config.yaml
head_dim: 64
vocab_size: 16384
norm_eps: 1e-05
positions: "learned"
init: "normal"
init_std_qkv: 0.0257
optimizer: "muon_variant"
lr: 0.00673
lr_head: 0.0033
warmup_steps: 200
final_lr_fraction: 0.1
steps: 16868
MLP neurons of a small language model. Each row is named by its layer, matrix (down: output weights) and neuron, and shows model dimensions 48-111. Each number is 128 + 24 x the weight over its row's rms, rounded and kept within 0 to 255.
A block is one neuron, or neurons of one layer that tend to fire together. After each block is what it responds to, as a language model described it from the Wikipedia text at the highest values.

L2.down138 [160  54 108 107 106 175 100 163 113 124 124 138 107 134 114 103  85 125  96  85 135 130 159 149 116 123 146 103 180 123 119 143  91  66 149 128 128 148 102 113 183  96  70 169 149 127 125 144 133 134 170 150 106 136 132 153 128 114 110 113 139 142  87 144]
L2.down338 [170  67 173 124 151 105 104 130 138 107 140 141  92 125 158 105  85  92  93  86 155 126 135 136 142  79 128 107 117 141 154 134  62 152 115 101  85 101  65 112 141 138 118 153 114 106 124 114 133 162 141  93 125 123 137 169  87 139 126 111 144  93 103 159]
L2.down352 [182  99 134 126 123 109 139 115 127 144 126 126 105 140 155 100 144  85 121 107 139 110 153 163 163 111 117 111 133 130 132 144 102  82 131 133 105 157 130 116  97 149 102 150 122 124 130 131 146 149 122 136 137 143 144 116  90 127 157 114 117 132 126 105]
L2.down567 [139 167 147 152 132  86 131 154 128 158  98 111 135  82 147 144 131 113 133 128 111 136 133 129 105 105 146 113  99 120 103 171 110 125 104 154 101 122 154 135 152 163 118 135 123 102 119 103 159 108 129  69 143 152 144 144 138 107  92  97 107 123 141 119]
L2.down1652 [156 106 160 127 133  89 117 146 149  96 149 120 122 133 140  91 131 139 169  90 161 126 106 115 179 114  83  89 107 149 162 143 120 107 114 183 143  93 183 155  92 108 132 138 157 142 102 166 125  91 125 126 117 131 120 117 126 123 103 103 142 131 132 112]
L2.down1807 [154  86 110 104 121 126  93 153 146 152 110 157 144 141 124 105 153 130 105 116 123 140 126 137 124 121 146  80 137 146 130 148 159 135 128 120 119 165 171 125 116 131 152 134  93  85  86 152 125  57 114 159 112 128 133 123  85 140 143 150 103  86 135 162]
L2.down2774 [125  91 119 113 120 138 111 213 117 134 130 179 104  68 137 125  98 127 131 123  96 119 165 120 165 126 126 124 189 124 116 156  66  94 134 137 132  94 118 106 124 139 106 136 120 118  90 130 186 140 114 125 151 138 131 120 108 116 136  96 160 119  89 111]
L2.down2904 [134  90  77  88  93 166 137 118 122 123  97 128 143 145 129 134 110 115 164 110 122 176 141 155  82 156 124 187 196 119 133 112  83 134 103 114  99 146 147 107 156 125 118 140 103 140 111 128 119 147 155 166 135 159 162 121  88  63 127 180 133 165 122 116]
Responds to: Sentence-final periods. Periods and paragraph breaks ending long narrative sentences in biographical or historical Wikipedia prose, e.g. "...at Beitar." or "...Battle of Shiloh."

L3.down337 [139  95 148 165 136 128 130 145 129 117 124 149 108 122 159 116 137  85  93  73  91 163 117 159 128 140 107 103  91 142 124 142 131 128 152 154 168 113 124 138  96  97  95 120 141 126 132  81 121 124 107 113 179 109  94  85 141 120 113 143 147 123 141 146]
L3.down469 [143 153 161 135 117 117 104 124 137 137 152 130  83 154  86 117 148 112 144 131 153 137 148 143 203 170 114 126 176 102 137 142 109 131 125 148 153 121 159  77  84 225 139 129 168 115 144 117 126 123 102 166 101 140 128 118 158 113 164 117 138 134 125 144]
L3.down794 [149 148 138 156 120  80 157 183 121 125 155 132 130 111 127 146  87 103 113 146 135 135 146 183 145  77 143 148 178 141 187 146 144  94 116 124 164 135  92 155 128  95  94 156 131 122 110 136 105 127 127 136 104 153 178 144 136 131 114 126 126 106 153 135]
L3.down798 [143 113 101  94 130 117 118 115 114 139 139 145 149 108 172 100 169 153 136 135 169 144 135 141 112 139  81 138 183 138 149 139  90 140 136 117 102 111 152 122  88 160 179  97  86 141 129 122 121 135 146 119 127 138  84 111 114 137 106 194  80 106 132 149]
L3.down1527 [152 106 142 163 162 113 146 129  87 143  90 151 131 116 132 159 118 142 134 178  85 135 138 126 118 130 127 119 174 128 122 124  94  88 141 141 134 125  98 116 142 131 127 146 120 101 119 121 116 132 135 122 172 125 128  96  95 112 158 121 117 118 150 106]
L3.down1760 [123 119 106 155 102 144 155 108 127 128 151 154 109  94  99 113  84 142 115 115 111 144 105 140 135 142 108 150 120 103 209 124 104 101 147 171 102 126 168 146 101  95 137 139  99 139 120 123 109 133  71 130 125 152 156 134 152 106 178  66  75  91 113 109]
L3.down2322 [133 164 140 144 182 127 122 108 112 134 196  92 138 175 111 161 119  87  85 149 150 110 126 123 112 152 149  94 155 150 123 128 145 151 110 139 103 135 130  96 135 123 122 111 135  94 125 152 152 141 113 156 132  69 179 128  99 118  97 106 100  46 148 104]
L3.down3334 [170 116  88 170 106 162 138 164 165 126 134 118 148  87 136 114 120 131 120 121 125 103 117 139 101 142 141 129 127 134 129 138 169 152 107 166 108 132 134 157 139 114 156  95 164 120 108 113 123 164 146  98 123  87 111 157 106 131 116 118 137  63 130 171]
Responds to: Table totals and units. "Total" as a final table column header or an infobox "• Total:" row, plus units (m, ft, km, /sq) and "such" before "as".

L2.down88 [129 134 122 159 147 116 107 121 163 114 147  98 118 121 134 132 138 122 105 163  84 131 118 156 118 150 154 114 113 155 135 156 153 112 180 140 118 140 144 119 119 167 105 107 100 145  93 127 135 150 128 104 137 128 124 103 160  85 131 116 141 113 156 154]
L2.down1215 [157 115  73 150 113 123 133 122 155  86 192 118 114 156 133 141 108 125 125 118 114 159 116 131  94  51 135 112 169 100 184 145  90 140 108 150 141  97  89 122 164 122 154 124 111 162 132 116 150 104 180 118 131  81 120 143 119 142 147 128 122 110 149 119]
L2.down1356 [128 136 117 124 122 150  86 137 138 120  67 155 126  83  67 130 106 134 144 136 152 162 112 180  93 107 125 130 111 115 152 129 100 139 159 113 170 123 144 120 104 131 109 148 148 132 143 158  68 104 141 147  97 147 183 121 127 159 151 147 122 113 142 137]
L2.down1858 [ 92 105  81 157 112  93 126 134 138 111 148 162 118 154  57 125 137 137 135 121 136 143 131 105 100 191 109 132 143 110 137 125 103 107 104 146 150 165 130 126 136 166 136 104 115 120 126 137  99 126 107 186  97 103  85  92 145 138 146 133 136 112 150  99]
L2.down2327 [ 91 144 122 133  88 122 131 122 122 136 157 153 133 135 122 133 133  97 156 141 134 158 173 129 108 114 144 152 105 126 164 135 117 102 128 127 131 136 136 138 148 122 157 132 138 101 150 153  99 102 126 115 146 115 148 153 124  99 147 101 136 143 134 137]
L2.down2509 [ 99 155 151  82 143 134 157 147 123  89 108 100 136 157 135 119 126 130 155 127 123 158  68 134 145 142 137 168 174 145 138 110 138 117 112 157 131 165 158 130 125  68 145  77 117 129 118 133 115 146 108 147 114 105 156 163 137 123  95  99 129  92 142 113]
L2.down2872 [122 106  94 118 131 122 144 104 113 107 116 137 130 150 116 141  97 108 121 165 122 143  89 169 120 179 144 123 103 119 103 154 133 134 113 142 147  91 118  97 123 148 115 103 100  92  82 160 145 133 127 112 149 118 142 111 139 111 125  68 122 144 110 109]
L2.down3184 [104 120 115  93 142 130 144 113 144 152 123 191 145 159 116  99 128 113 100 120 106 125 152 167  73 131 102 146 141 150 162 129 118 136 132 106 144 134 129 178 127 113 129  81 113 118 161 117 129 146 107 111 161  84  88 130 142 128 127 151 146 123 141 133]
Responds to: Aggregate statistic headers. Words naming a summary statistic, often in table headers or row labels and sports or census statistics, such as total, average, record.

L4.down2505 [ 85 107 121 134 138  93 174 169 177  83 103  94 119 112 126 153 131 128 140 150 127  74 133 151 141 118  91 149  86  98 125 115 111 106 158 137 140 110 189 117 141 103 133  75 135 168  71 152 150 134 120 155 158  98 117 165 139  87 131  91 189 155 139 128]
Responds to: Measured-quantity nouns. Nouns naming a quantity whose figure usually follows, such as weight, cost, speed, salary, resolution, often before "of", "at" or "is"; also "record" or "Legend" in section headings.

L4.down2252 [117 144 141 125 133 140 100 152 125  98 119 160  94 153 123 119 131 139 140 143 113 112 162 115 141 117 138  99 112 177 160 131 122 103 143 115 105 100 174 143 158 136 122 162 123 142 121 147 121 168 133 118 179  80 156 117 174  91  91 150 125 108 141 152]
Responds to: Sentence-ending periods. Periods and other closing punctuation that end a sentence in encyclopedic prose, firing even on ambiguous dots like decimals, initials ("O. Henry"), and "No. 24".